config.toml
num_key_value_heads = 6
vocab_size = 6842
optimizer = "muon_variant"
learning_rate = 0.00642
lr_mult_qkv = 0.7
final_lr_fraction = 0.0
MLP neurons of a small language model. Each row is named by its layer, matrix (gate and up: input weights) and neuron, and shows model dimensions 64-191. Each number is 500 + 50 x the weight over its row's rms, rounded and kept within 0 to 999. Numbers have three digits each. A neuron's up and down rows have the sign that makes its largest values positive.
After each neuron's rows, "fires on" lists the tokens most often at its 100 highest values on Wikipedia text that the model never trained on.

L3.gate439:509559492564626546526514513439477482550477477421454470554399516453429520559478463437469527462481441438471506490521447523616535591475497457466527471478531581458533578406581386566472483573502410431546520510569525427509521506560478477417523563481594580438404450495413606479427552479584549575510449448456545471490490523461546393546499525527490559482534511479528493502445478540529475514485
L3.up439:496567483553448486503547548556490456489467554513449532580522439528398431532554364520436517508559475485478552462529452427478477554497459428477447539445602516423410481464514402479522509434550494420508530598520563568504488466595564441515486438439444518574522386410455533530451552520466489482426525578504490576550459468495511470518497523548481457493602490512559483530515481411403518392515
fires on: " of", " that", " from", " on", "osing"

L6.gate197:584505379602406591522503561510546460502540440484582512557519479484464477439447437392511515491500480439508479484508575507456424433542537504497514541568527477504617616468502549464449516552545407511446555474499478557496526482475529512465533418480507462468502439527521450373528552575554476632514552474536418602501512503461511513463552533542473449504556473505586509577461498520457467537538
L6.up197:472464507421415529490541446425453601458532506480512522553597526549538435468523541450490477510567566564471466502555547536548562497491401420465477623574414455399546527403506554408490457503490507555409478424520544434498485437437534565532514501450481462492495498483476487562479546584510469496474476520549548559429475554532494407479530517542511508488462467520534547479403468466501408434564
fires on: "w", "year", "an", "s", "im", "h"

L6.gate446:457449433443540538534460473519525478587445464467498432453524509463501448514404403531465422586404526471406513483448494500539505492481486459592525542502533540470566556387513568444442504495504426481497445550513465401518478410524547476459545479501500595469510589426470417433444480467495424493521519470591532530505465389377560564545533587480503406474474563512471498486478562517459482474401
L6.up446:451534450544458600627457541467474503513592495544521437415452463549508484435462522542553475433469529494547463457536538428492534500503537478412486410420377505409560513472466580480530524559527477481421540490518385412461456501554525510519519428634546537446490420539467556491531493527554419502501562510441545446561579470480433498457506507480524534534536454457411408518465555536486495443550
fires on: " R", "9", "8", "H", "1"

L3.gate33:516513570541442458518571487494514464486556511453499474433468483522581491525430574542462449564467545538480535495468555432418567455380471534508455466464484565491455556465634440453600583619567460446444530546522462534560433453489525514505557553539454520501452469412448480438529470546502444468539507462456524452409532549523458478504537573474507589474485533503510481499512401533348433546432
L3.up33:579471440424509504472558481525494471485517543457472458503445478427479536532469545529543585564433567570459555505484565429580523488515553553570520449466549483564553523486499530501506422552492464506493568437486420461584519427462606580523588577459506540551409459431523496542514502449368502388497438491469562472483469512549512476460476580568475427462409484577541471425426528510452500458442
fires on: " |", "born", " play", " August"

L3.gate80:507438534551465538453523436504495444515520421547550502470474536384409546478499460482492417551556600414463471537529460562504479549526509556497563534458470510481558400603509433499587496471489444488546508484524480558514394502484526542494420465557456564565532552527428474473542445559452476517456467554445558500505550576537522568494606501501463523464407464526541518541453454476539537489445
L3.up80:473494555608401501470443478577502560440467445548422428468539466464427474418555531439550516459509570414450460544543384513401530492430542446508454581435452507375443506525556513503469531434547578533508489484581461568525473465402476576458510535514480411487465546546513504411464565603454491561463569448470452593557583405475530476518501552562552524483450370515465457448494455545383489456514
fires on: " of", "ly", "Career", " three"

L3.gate190:559564597481512544551560521537393522556484592560488521496543531459492441463502637467491506516545524524488542574463523467562460560574551555530545492540477521443488518412524464501464478485497499507493567456473546410520411515506491470545556506496543472561506555597453539528469461412639500521499523450393569585453544552520471546439613434465481496459565520572488446553467573535491451396600
L3.up190:556586516429523563473497494487501550479517535537446499480544512559519480465501552450514503504536583503540561500544544524496439445515520474520481563556505534402527606449541533410522543524438502522465572387495448490494419570476488493546517561476504436549506553561487518514550533441579603466411596476484583470512517500505515414552453450514513513545639565551500473523495566520464498342626
fires on: " new", "9", "8", " ", "ba", "1"

L6.gate155:552502541474545473547383477501391551566480463501504478541582530411619551516482529553596529516485533402461449434484547472446430433440553470367526560542507544449574443549494597474497460476484577506564463461477598511520479559594573501480411420529563470420529547517546551527536553474453566565499440504486564525485439574469524488470505485471499490515474539555507575487459482432508532555423
L6.up155:520490499444469525621460459441417558496556431539471454616471493528504522512549545490508456551595532581464466473499489491473533524474517472486558452438430493668506503487424501495501494504558469391469433488513617542545436528523546465490443511474415534535596516513472579502577488525433417427475529514502518466553518529573524543460407385452512547480511503503533449525543511575523411532510
fires on: "'", " comp", " Comp", "m"

L6.gate120:408437440490484591520505462523466451465624561574437500477522363513425477529392490545559555440529540555542455493501562492515551489540536544570572413556524497466492526460432523511434544522500507552420489477431486439497473456465535592487507581519483514500454504472473604511484441450475449413520582443444567457410452542533446504488574530513469527609475556450426461417468575516518491530464
L6.up120:461392481539437541521490534450462449515501483534449583538547502532461479477510575454535572488534505475502553501527469483476538497456454471562524484519472470496567468432516410486513427466408476519386480484500512495539458407356554512485500473405455570534489422425445514474456528513512511451596484594567480454417530452544513520563506525506485469496502538565511524450524479489449522577599
fires on: " al", " took", "al", "us", "os"

L3.gate251:502450450553546583479514481423494556446479462407495513620516480535483553461502485495536588524448502487575545582497451449506451437487501543436482553556619504414414484506458555483480464501533556462569509454478555541439543507486540558425588479574513516479430510564500504485489505542421532523575426525512435506488501494443494562449475512452546380448440576524512509482506462550503536437538
L3.up251:474511491427468545437462501464578444509361543461540531545562517518485486592594415499535529428504548559583431443499512477575525448493462527554426538400473503404460567434485479399489469530541410483588511530440535517497491486464494510435509496472497587497528490455466436500539433520504504429465439518432507531545435505514527457475567553520432482473513486501431530553489423539442593501442
fires on: " a", " an", " by", " ="